Weights of a small transformer language model.
Training: a variant of Adam for these matrices, 499M tokens.
MLP neurons of a small language model. Each row is named by its layer, matrix (up: input weights) and neuron, and shows model dimensions 0-127. Each number is 500 + 40 x the weight over its row's rms, rounded and kept within 0 to 999. Numbers have three digits each.
A block is one neuron, or neurons of one layer that tend to fire together. After each block is what it responds to, as a language model described it from the Wikipedia text at the highest values.

L2.up23:527527477490625477534439450451477458505562540484481509461492454546486532565494557531512495499516565490507502466550500512526532532549497528460528517469440451521416508468551497539476520525437540552536524548518541481536535527497549485465509441478509534571533490523569486464481497469533553515520515516538530452497482526526582484458514473531442500500454534527482500537534393568538465513487
L2.up45:544539505477462442578500484470525391511478533542470521468399542482537491452468532486486519484518519445580500507475481543524562515541568519491490494514547430478444532518512514499502552494530470419465505385520452529442495513516505513510420457470445510553541495495551515518541490483533464501489476512482524476479478408493562495526485523554546585462455548484550501569516472590544520498588
L2.up79:472482542508446477576502517575550418513512503546490471524449563435523469534461531491539535510440472576548484586448452501514508524532553482550527495495535544498515435500495450525543551377508401581414505515474504541530445455484561463507475517521527500519502463482483474400499510509557551508502487523594501466505508530505459493487516495560489575526477529518505526561559448569403522488494
L2.up102:481577435495472490516448497491531472515467480518455524508426509560551548558521521522532551479522475498526414559526493577542523513578448495422506471465509377511470509504509446522527527548471515482557477546492537528457423452501589474484470477508550546562561480480494519488506458473525515543507441517468471510519461441441511429455536499501501516538523551444469539510420505512505432465446
L2.up230:497539517499472437546432486514553498520551508523498507469463551499490469410542480479496450497539505542553451495440434454540446467524490494437483537474544485444474502441505488479492526478520447519533476508467459542493481492569498518542487404501412508561481507504566571477545511526574482434517562505557437459501454514534527491523469514509447449481503587500463525518523463550555500475510
L2.up372:495527532470511444551474522496464529472544475519464450541385486549533468502518459506496508382524506526543505492472496543511533574547504448423528433441477499501499557478490479470498500406481449486511514435521497549517494494455531425493524493506507510536582539500554556437426499602579559521497559498550517433420498564541559524482489443556510525434452547476418495511537563555418528549482
L2.up438:602529544565486475472518501481520515398492533504414482596492483481450480505555486548478541515486458490485506521474560552490473574513424496416472464460461510538500619472524505463547484455502489502468537549496527497554461469515478493509438474483488492520590441538446460462498475506574539494505545474540537484453509543407567582549488451517587564464509534503473486484537556475533519534479
L2.up470:404505544493440436504423495489517488559511456576500487546446518458527564428563462503516497413559535528494505541497468559535529586494468488455563523516515494510459499487464553485447487525542504477553548521516533484550492516506575438464553457486415524541555429491443525488526516567521509431523523518466499479549414466479540542431504533564516539505479514506508487547594499464524475506513
Sentence-initial subject pronouns

L6.up175:553458510511443531496474460514469463465530531501542524538513517491465476505552462451540497484520446494486451548500518468554521451444534523545495460532535512501537511569525527448553467462566520518460556463522478431497510419585463474496447542460515526585494472465515496493456457496466557529508516504497489487491512444445425550515422496519456450476478451481479500487457531602512505453535
L6.up185:432544496498496530548410514520452443509521500539503407524500543497508512576445521489402506447487497488502528540464443563501501453466430487466491496473596498473502578478551506499557479490554462553475524477528501532555510482516479491535527474554440566483479521462514576497486535544546466455443504575521550420545503481464484531513494520552456516434404512500531528451569516586484507461467
L6.up230:530459506541520557598520518505510496516460571524510457509499541459471583498507457494546521496484490452500495515484582480455535439505523555479483548482554485546441511465418499567539515499556506521461501490421450473494596478456575471481458492488593526511478488501512481435435477516533554517467452517522496542434490441433523537468513511507499424443517479499536437449548573490574511547508
L6.up235:524513571518513530546463459506469515522496565532459511485495474425459502457480546506440558532505471528499516556434523488504438483524527558484461578428474535419454485458452462505479479437546481465528519524506476502577546531484525548547554504492415534575431566492520425489529398464529554401536536528542472548530458483441489503527521490501520493480473545475508498461511462550514481455468
L6.up355:549452478544464579559465456477471542470526518454551441515550533486561508479544494449466476507559418481534590503556543475535513454564512545530486495526555499462470511501507529518524539538542517513516478513551477468477473475564487534535483434509439529572507475449541491516537479542457513506410479489473573486555459485492448577539505546439445469501466394451496531469518485550545515472517
L6.up380:524482494526434503568421462529447517463489524531472465541503478492521493522504464497521490440498493455498486541455512479524483421489440473502442489446544455486396525503520480542520468516535492533520537568585494494460530512557520461500518485505505510524497492503574458485471492442553519530489525518579554546455497475474467531533411519544523446491436514535532518449500578555461525490501
L6.up462:500492508562495469525447485477451522491491539533559523446508465506444485484489470509464586529542542477535494447489481456518415475498455479492537500460537484471510470522497529474545493508514528541453527435488511455485520479560468519466531425518470532532454462506477539504496454466524508487508549502548536550452494439467489535535540595467454458482502511417453522514576604570529495487463
L6.up472:482461513529487540520516485502463491517493559509435468512480589451475503525579445498524491424540539514535507495463552575495513468483464479478501485445499493498427477473556492468496538464522551493419519471482478438480506399482499442415460514505558518504480449487571510536468510468506469459472479491520539507460484422426441509462497468510511446491502506506487490480527532510488505495449
Subject-ending name pieces

L6.up49:460452481441537528476584549512528532551499493564426554537455502507536549502504434542502470444497456519451457485488551483488541488520505535525517510491480478483501492412460426541500452447527457540525474458478497444441591530413564470479516507457484538509461438548513466440514474488473502431480494551519559445530484498561490475546527562437560458474470533439451534492517554498540476502473
L6.up103:478516478478555525551539474474456437508517550474474464410503552506587467525556486492441586540455489510412507519450466498502513541505527496448513511506551518498510542466433527574487490477521479569551446493509583513496498504480464478560548442542471526510506454500550514568527456555537524452476520477517483519532474462516481540496504503459521414511473531400477513517522534486496527528514
L6.up169:483481514471461509450574496471561554535504475516436510516465556488509512440512558563492510487505442474427478440438516456513514461535548469554555527505566481517521511450515440537511496466517509471512534514554473492375558476449549468476436404533425536482511470512554489495451449458490487478537526518468489393583479496609501436542494532508557489502448526482465532493578618532491476476462
L6.up194:526506518489469522564528494469521489521505478498417511481455533508522504555512456529469512500415698561484481532487465489510555475548473529519449477543543505511524543459448532509501537443532475511475505517509479556468462547472510411506582515452466530554473483457519470463505467488550543543534509534516469533512500543499458545602523612538461467460523465489502533549545493492425518453521
L6.up205:501528494563479482535513428516471470475489505482538526514491489495513388526492551559501547407515484536428527509519534489523432506528469465496484515446539477507522507452469391451552510454474475566510491428521425550503439551516462468557565496446501505543471459473501534595472471469499523500509586548575553505453498427463507537536516487530461527532486525505545514516499543548520503485572
L6.up244:442497447502513529474587516470517471525466495549400494441475597488587477498546512567468538480459514485401502470488525524514533512543472533498535515454520479533559480493495502561503468509552545584542522462475440502495575475512544497501513469472532494473408466523475497492406487527528568474513488546525511457470514475531440476626436518486541503474410486486482517558595549512536483516509
L6.up275:512540492485552537487484489511490474524514516500454476497453488462508492444482499534511518449481422483576514503507481524493539480447470501431456482542569508463405529506495414460527459492511499491547510482544393459504453518468455452462521506435517512432418483471520608478516489499492591467529454520565541468457507508523480477511489483457420527610549430505482480511579542499516428495474
L6.up449:454515552453590503551595470483517497530448507458496527575474499579533541516468527498513437483466470488499555566512499550483551414556500503502532534470504405502453623480478506492567463481496474522500448538481476478551494531460564463409540479457493548556458517483516533446474480521518565567491448611433475473433502497515516464468512510485500534498520488497505555570529571484483444568496
Wiki table header cells

L3.up63:441445464489522489494519511560437457513525553522510485500456584513481520528463533506546473471486535507450551568606473526522483475530440469464448470515483463496510518492542513529516452510487478547551468591493485550485428472477492438496520447517521545491470488542470496469524532493488557566530452566534443505575478533521441448618488464518539458473505505438531530452456489503533517454513
Slot before quantities

L6.up18:411529496519450523488506448491489481493495515551478484520484483521472471565473455457543415546592513597530607522536484497462501530507477563497455495497475490493559571489587519505435537559513512509497546493470491486482514531505536456422512469436538502531644453518513545526485498504500507455511452524465439465524515536530451489449471520456529365532484476471603471488493464464529511553570
L6.up99:499453511532434470454507448402477477498516535479509528495451481539522482527519527488535497461541502582522515551564460456515573513553540560482407557518498518499440567496520453471472508433555471525521538547499484496506482497486478436471460470511511581557471491513568537490513470529476556482465464600472452502520415510473529487471500503555537494526533473511515491554570501532536436537501
L6.up218:493473465524458556583477528456514485558485531539549506489498470463521525474549489474518526542569466491490507445536427493534482490510444462484546527528476431506469476509535503547495447467521529520496525537524549525552474523514524536534481453488535527486545450483497530471504410520539547604575580539498442539491472499484524507572558573491433396476500439452604508431440545519519507475520
L6.up245:414514482515475512458547550564519445490527507520530494464358479424515442492483569510447496474522499542525585480512441520486545494511537530490492593522464559448555480488518401533451522392522493502517489544483512492507469511493493405532521502450503501479587506504549570474521486548561449554534531553519545464481501513512497510508520577464432536532501510432509498530550512558490464537548
L6.up318:434490473495469537449426497469475508532440538489439507477426461481510506555523496494524556485496477596544519509493542479481494539527503464457578469504456495441553490441465477524442494440464494432509535492501520497493534506463479422501530497485523552485529434499452599505471481508512479498465502588446477500466449536442544502456486577478508482482520513418528545507522524525544544499513
L6.up352:488458519548498538391535527566499485551474551529523462454482467567514455563513533478508531518516530544461526509542420531458435500507426483460550489499467477545492498484519429559441445476509482472491502482500447498536522535517538548504513468522535544500552498485514545523534506478534492460476529619468584525518444568510514556456521540401525476519469508471495522501554540530507438466561
L6.up460:525466495523433503583466417462465472474507485477526470579496546438544498548481534492467483486443514522516524466563513424483515493545500493478423466536515483421485479517500417455570512457526460551498567452452537508460538479559558449415499442458575527507584397526463520546445509533503563476564453536491508478492529493553522530515488533491507497538534539451435566521515499544562442515532
L6.up486:480557524561504497401529501481481467456545506545450527422444516458501443548506485555548491562545508569462500504523517517474532478506517584563505499555498450518479468488579479447465492511455490475501579492419523497497523529509479514550527520590542536569536451516538499452518487468553464461529512543445518513514460479562509491468403501459466526481527554523420485453528489540523520557528
Before upcoming numbers

L6.up50:536478512508503557462469534473542447504496520531513500511517512454522572442490527456557475475550473465469485440517558540488534508452502525446535499510508450609510513529517433508534556468552459494510485480571434445556469474546518419517468452542525516502499458456519483486537456465508516517558508497494547488559462431412512483507458543469494498423509484404499490513514465535510541524486
L6.up131:489528484551527486507498519464418513439415565479561410494494492521435522523570496513501498553543436484518522550518518532510456502520493547502479516536496489544495471542487487543376445446509511515474498533551491498534492491532467495488465404526567545608485482458533435522464441507491560509580552495475503488453466437541480454487462493447495517470445556506485458456493446528459434536460
L6.up273:522501490522482507464465462549539497575532526483576508472485550515532485594540446500478455455500486487455553481461494559536520443505518485441586440453525470522482476533528474555434516534544510459467487432571512467481481424550463543464486508499536531480424465516478453510495459457465439487469484489533514482526450480467485454512490548546457440464486510436540520446533495529447547526475
L6.up293:510453469557514514433478543544487477435524557523431445503526467465510477561502456504437440481413535497420479523515554477510530529431493543503505475567507475501500472485494505550492518547503480473502518506532537481466519469577420586505489507587459532470512478499452401488515516519516444463520478495590500392514481524502531383473583490427515503469471548425479503460547523471490451571490
L6.up297:536488532490434591533461474467471482519462561481549489530494513471461495506615402438487454493599514502557499509500524521579556450496487505509489506516477502472455507541465516485531538472508503441505505502520506467485485450558469450542489506497559532546527512483514515522581456562528564471447454524570533479531519458474494542516606465492506513458461550488494511477479482473500454611444
L6.up303:488518549595452476556465441477467496429532521556498569515520507498462542532536499526583507538514595507449500516513529523577578540544481565538457570471500503496530492517476478475488517473512478541549490464616455577533470423535530535504528531597476565437525536497489443494464472593586478488476461543584531478514503442484488482493519454537518478456494484465477516494487516559508549484489
L6.up440:505454449617485512510460422510469472506570531501489506533523575515517489532523497480487476461507490524473535525502588498551550474521469573557493467425523432462485492513571474556496501492490500461514512487495490488472501451550517446514429525517499529565496493486573503445542474564487510528429489486469546530556513451457448481544490546456485518405455491467500582460477503481490486496500
L6.up448:460476532423475569561476542467569465479466472530547536439462570403503403525550444513506540477488501429546425602493496488521445483499512498485531406536515519516568435551545520526543556473508509523512526487588521489474502460509477462605501475511426513412535544477426500526473441391467487454468493550525602472474461475454484442503555516520436465534520514448556447513519453484531513485509
Surname-ending tokens

L2.up16:502453529514498420485495560474517475519538526526552556533419533526469527491578425432531459480452481530503525622506479523600507479512413442564553487467513501539469504493491471547467463524568484459535482464512419497489448409494557456502518523446462506517548491419470502551571453491496475528403563562454535468485508507567495467498559571558562454567523525490528539477516494497495503523491
L2.up58:477442538458565415444524557470459556514511548533533531509465530533541540490471486434566594524431514466489510396476537517509493371472521592466472441544492502450515526494441520522491590483477491511531510417458515546463503507551462523501484465505473576516565466524462544465480479517533465524431492536533588429453511510516462552443480528555579566502505502462528527467544482524560559511511
L2.up69:501542527512546493561540500540548513495534515517522482558357549503467471480486519438536505546506553556453573511528532491511518522571493526569463521497424503608456434524527453473458540463494469447549502419505493497490479481500526432531502544554483490527527476434510525489473510477515485526480569541491580528524513493503487491449469559469514521533501478466491521499552575518473509495469
L2.up85:421546489477516464559434544483490483501475478552550552442459451505518510545450541493552529487548538426461438477517467447565569473521550515456512431496537510502488539529529426573550497477514509563449488474510502491493549517523520484521480512485496559467503567484577532553496525456543441575471523547480503521488555492524462511480556579523461503509509506448522535496547451519531532495471
L2.up128:437473537523541443465513456452479535513450524539513563560471523480478499458415450496501561521502503512404531467508460432518502495593499464402495488453453505570553565475567534526477517504562488542542466486436507530495567423488507568556509491524516516478486529430499447493456441524526516536494523509523478522450505546491501498448520510502504514462426518481500488420516432458555570496493
L2.up267:488497487476547478492530491505541525465532514514527458518516521543492517520488402453544560524494488555418508448547458508472529467465552573543539489535478537539523564484485511550539477476522437550482462475517460475553530466460541453513472536522544565560499484402570487572440470442522502576528555570504567504507561500453441522420508531442530477432454440472450526490518508514572555478507
L2.up315:561524467492517455469487485447484471428547523529507484555505516525538536506447491531517510536546538548488521491519391476561525498481498463566507424490508498524506561417497516502500528482531476522519486495432491526486487500488518518517479492473461554512441579493529518476512504488568490470463462575531546556508500476462468554501461496433461415455507474489546458450523420553551551440525
L2.up339:497494502495511459481504464499527537531545527522526475521450524521564498528500453512451461507455536455481525602603465447543500484478457533558472399505526501547486528443457540439499466437505493424536475530576476463520469462505539516475557448514515553523584534479575497500537443488518560548392439544511533548462498540534456496508458518478493515482477466513417511519481505540497501430558
Determiner before a noun

L2.up1:518487467400500528542480474605497454497533506526592514502468477508493461567521561581555556523521541533494533483507466519533508406558547473554480498412494485473513525550515478454534490411528470566488504499506498478544476483459501468504510440446548520482458489513545453496516440498483488474468485597482475591493504534442463532492468551593515632469550536504557471514536545493559538503495
L2.up20:581506466568576493494557512471511538472530489585452438545463534504461548514447510509520528546509579536549571500538473546487597513521485559505547495491526501425495493411525494418544454402517426511517513482566408455483478529489488483466531482541539538465479516478513491506499448484505498501479435574492527579483518511568478585506538488480519487580483524481499529508541489470539481527568
L2.up94:541490529570559524502489539584526528438479469555550486495498546490420427449530485531498416520545535479471495560560476535547524450533506535504493517475481545458476489440490534473542483438552487473488516505546455464548483445526479519450481512573500530471526531452442509498472487503500477581367456503501554545538470436495539439479555509513490531410457487454510491433533546519519530578447
L2.up241:449514484502518481443534490480514490565471542570448492477432403536487426497487486490513462535482437467523481475474443436543509452521499508538476485529509545520465522505485510504521542444527469498499486512484530488486452467489509451489466472490460474468500489472515485473506409477522503482542507602451462445481453516466426522478530525454592540479477435509456540475500518524456478442517
L2.up321:446539516484522478453571545535456514507512476529477514464450486516475423517476489487617418477482555471445571535513459482489536539522519562512609466587491462469484569526486534543508558468525466445532506436536529496508532519520476497467418521528534479505515556490492476427469423542559463544531474562562493566498507496563493514440572493499544478487516503479523561431570456497480519504429
L2.up352:519600517485548519528513467572564521519522528533535547495486509503471549487543536586486425535561447502459539507513514554590504478525460537489505433443549509517451532447493461483509502437528486394490485462510447505551467498513491506454481426577448509467538491424556534442433421500470513543515464514472474561541404457467491452556449474480523554469406533495458566509517548483432473457373
L2.up365:510487498473565487493557478505523494490407510550442507577485520466449516523450488485506521453524509591551510518527459593526543453477457455498480506522525519488506498502502447519490438501536480548515486459547430447519460476567484487498429402474497514444530499452545536462475484504575464514487521554518504532524485525549584479510453489565478586510500557489539443467478571512466484407540
L2.up467:516497522543499496518509521535474508460512537564500474532488509468462449480502516532533542549572537498488564487517448518475514470609467456552417494475497516536459497480539489463491508531477469579540502527541514514469467450476478457445450478448543508493519532472555451443423442455489475499493462618503553527544489513457404568473475509498503496496484457490501453458534544552470537496514
Markdown table row breaks

L3.up479:480582506489533533549420450492548491469464509540467541468482517483492438564476496588499544463500430609549475489511492503510510616453448381462562483452605483523488520508537501432515582423536507599501497490549497515506479451492506466465512480531504520514471414505495581477408448517523569474507498552522465462538543463475505588520473506548438528506472481520472557498561509501501515483466
Clause-opening references

L2.up15:430475497474557455444538515516461523489570473625470402577402470567468535475512497524539496545519472515523496484494503533554651517566532510455487523457491459443500533458515481577492555458503491546457493503494488426520485411520519492450540405481510517417498496504461524522558444520579504542484519505463516470514486497538564487501533527553538526487440589471539485526478477511508444504547
L2.up65:493447551504498555518451536558491523514495503528497478558469506603483587540593484499511482499528513447482468532561483548460561510437475503541505477565525518519394503512487569484505483504477505549533496423505428482541573462589478488514490405519545558524458502513431589542477449441498489535477546558487484487443529552459555472463549531521513542519561473428520557460539553511486452518529
L2.up77:443559561526490442480513547548463458480402515571544510429490477543483492488515493532525478452530508586497475494508498585524525446518473452517535519469454470514456476490533456518448487469547507525498534516505527435531487465493457407477574511475524505459583518466528505475517504466488517520539558550470586524525479449535571528494569604543546489534456555489482506491566466516478436483493
L2.up107:434471477463459539507519503491536498521543514524455523457409478528512533451454442456535511545474481571520475475512482508511645512573488567487473554467427403487494516494505531518509510535462420519453470523482477496559531490494468540476428451461528547519498561437452415501455447567479513498535497580492480539591500498488475498547510521494550568422475532483468517455489518498545510460566
L2.up108:440401538524554577424501533520484448527540522521540507417498476540558459471505566455521507519510401563448484546531483522520488499495411523571519589573512418580466521514545457512487539446529480492491502539483525440506520513525550500515499504470492530462510447448484494514552509546476496456526547520584511468430508502544503510494530572427510466523510456466560527482492469566572552450479
L2.up237:474495443523470521472495441502446514536491536484524581528469484474489517435508568473430513543474454554532466523524494527604476509500498470467514515468516478427482554511535486540484468474488486506552522540512437522445594488543533593450506390473466517574503540533574573435497497527494512454425568556511496539448528518514492509501447472492463489608496459482464506390500419500454537500515
L2.up263:440476494538464479495494408546561490462457513542530533500484482549571544448481476488546470522522474518561498504524471464535556471464486539486477513502509506519527496538520377497614530487501496516471500467506504486505486487505470451444468504502428530488485457445492501547512432530481499514509519567492551515558466556436536506482522499545523492447484509480527474474532511479558533505543
L2.up400:498479570577414480482445599567535517540555496531576519487422445555558509491558559466500461546538453518503479477519428556520536507487455478520445537490450501555445550538442490571525465510454459501455513556466526508516533543510498491490542523525506513501474448503511512474523515539450514556508476541477522486514511520550520576484534571483518450572494541451524489508541527501468446504480
Connector before a number

L6.up11:529517422537455462529463466511454497475475523506517557503514513498492476558522548532519464501542474505526482501528512509544499446468525526503483526564514486522477476448519595476504425484545457533474451505542471528461457455556542486481419478523551542469516449417490534461415543446505475545474564565452425511511461477479541387443447554436522547508522501441501478539519469520471482514485
L6.up65:546420485533533422557478433515519475499565528522440502483485537479536550520476484475539538482498589537514491507577417509551484510570442518472485496420468473502481461511524553636478512420626460507449466427463541453477509405523553485424508441519425524480467472454470438474580434514545508493395503530517462510505511455483537528437472528523555517484451494445510514536580489464483542507493
L6.up221:475502447568551502523532472565545487513477586531545505519527543485501525468474491535492474462539459485511533572510432543421519518545464531467484537524485473536483479462547466564484513441486456589513534566508530489575482521479546512492527479601515533562505494480511494450475550471489534446459544553546520468417518555519554506505455479547478470509534600491441466592547556521466536523501
L6.up228:500469501519549481536508514472547486522463513538501503444490482493601433618491497498467566525481494528484473514497473496432519521561472526458506483485456486516486496507474501544448476488535387616527473503565600469555558542469523492481555449490573523527477497453491467516633445578601527473479510544476466505524486535546454495575545485508508488527553451449497512498577497539525507499479
L6.up292:542516448550514464457444502481523435533493492479481536420448495449455549470477516490607482477524506484463403462547526504521537465462508559474523481485483408614551500439483489513468531445478510488529490508480534477527497478564574532480536427498557509522509487511539440449526485433532517465541506558512529494577473477413539466452454484527551477451502443463572478536513502501524600530527
L6.up316:526511495538458460519507516458459500423504516565465498489485507495443524457504545572518455405582448494455438483494474454577547421464526551526490492524539430448533519501476482489388486398472450429566485477535449510444494489520495484433548479462491507513530464448546565472550435526496431477508525514584451506484439446455514570439506514563540527435535432472552475594441456552543525493507
L6.up368:462504533492541469566543433423489474457543513503449498473536472506542497501504523484545538495511520581575511482495444501530511473507481612537487459493437474449482473456572536511430537486468480498489505535528540461539454482526527514531512500538485512514493435455466527485492450513517510489465567483549430479591489467520436475520509521516537527517493545434441468475499503615545466523473
L6.up391:443490476497539483493487478483583464526481529567493532485524470497574496523465555519550509521490546519477448472542458506483513479548470455468506504517459514552555513451562509569488534509536369515574496526445486509511459514524483513525491519550565507479603500504520463544529459442468486498519499566511518576501451553453477512470466568515503483508510529479487493470477522558584511409456
Number words before nouns

L3.up371:483498466457501454570527454542480537489512505452494452487516564584554474451561428531514414448466506519527537470538447519455534462501473566494489454496477499530444546510523427527514482460492456522558455500427485453549444508496532501490485469418518520528505434453468553529516505482495529474458493536541533516502502498508518537499523507446496514507489440455562530459495471524548533515589
Table header separators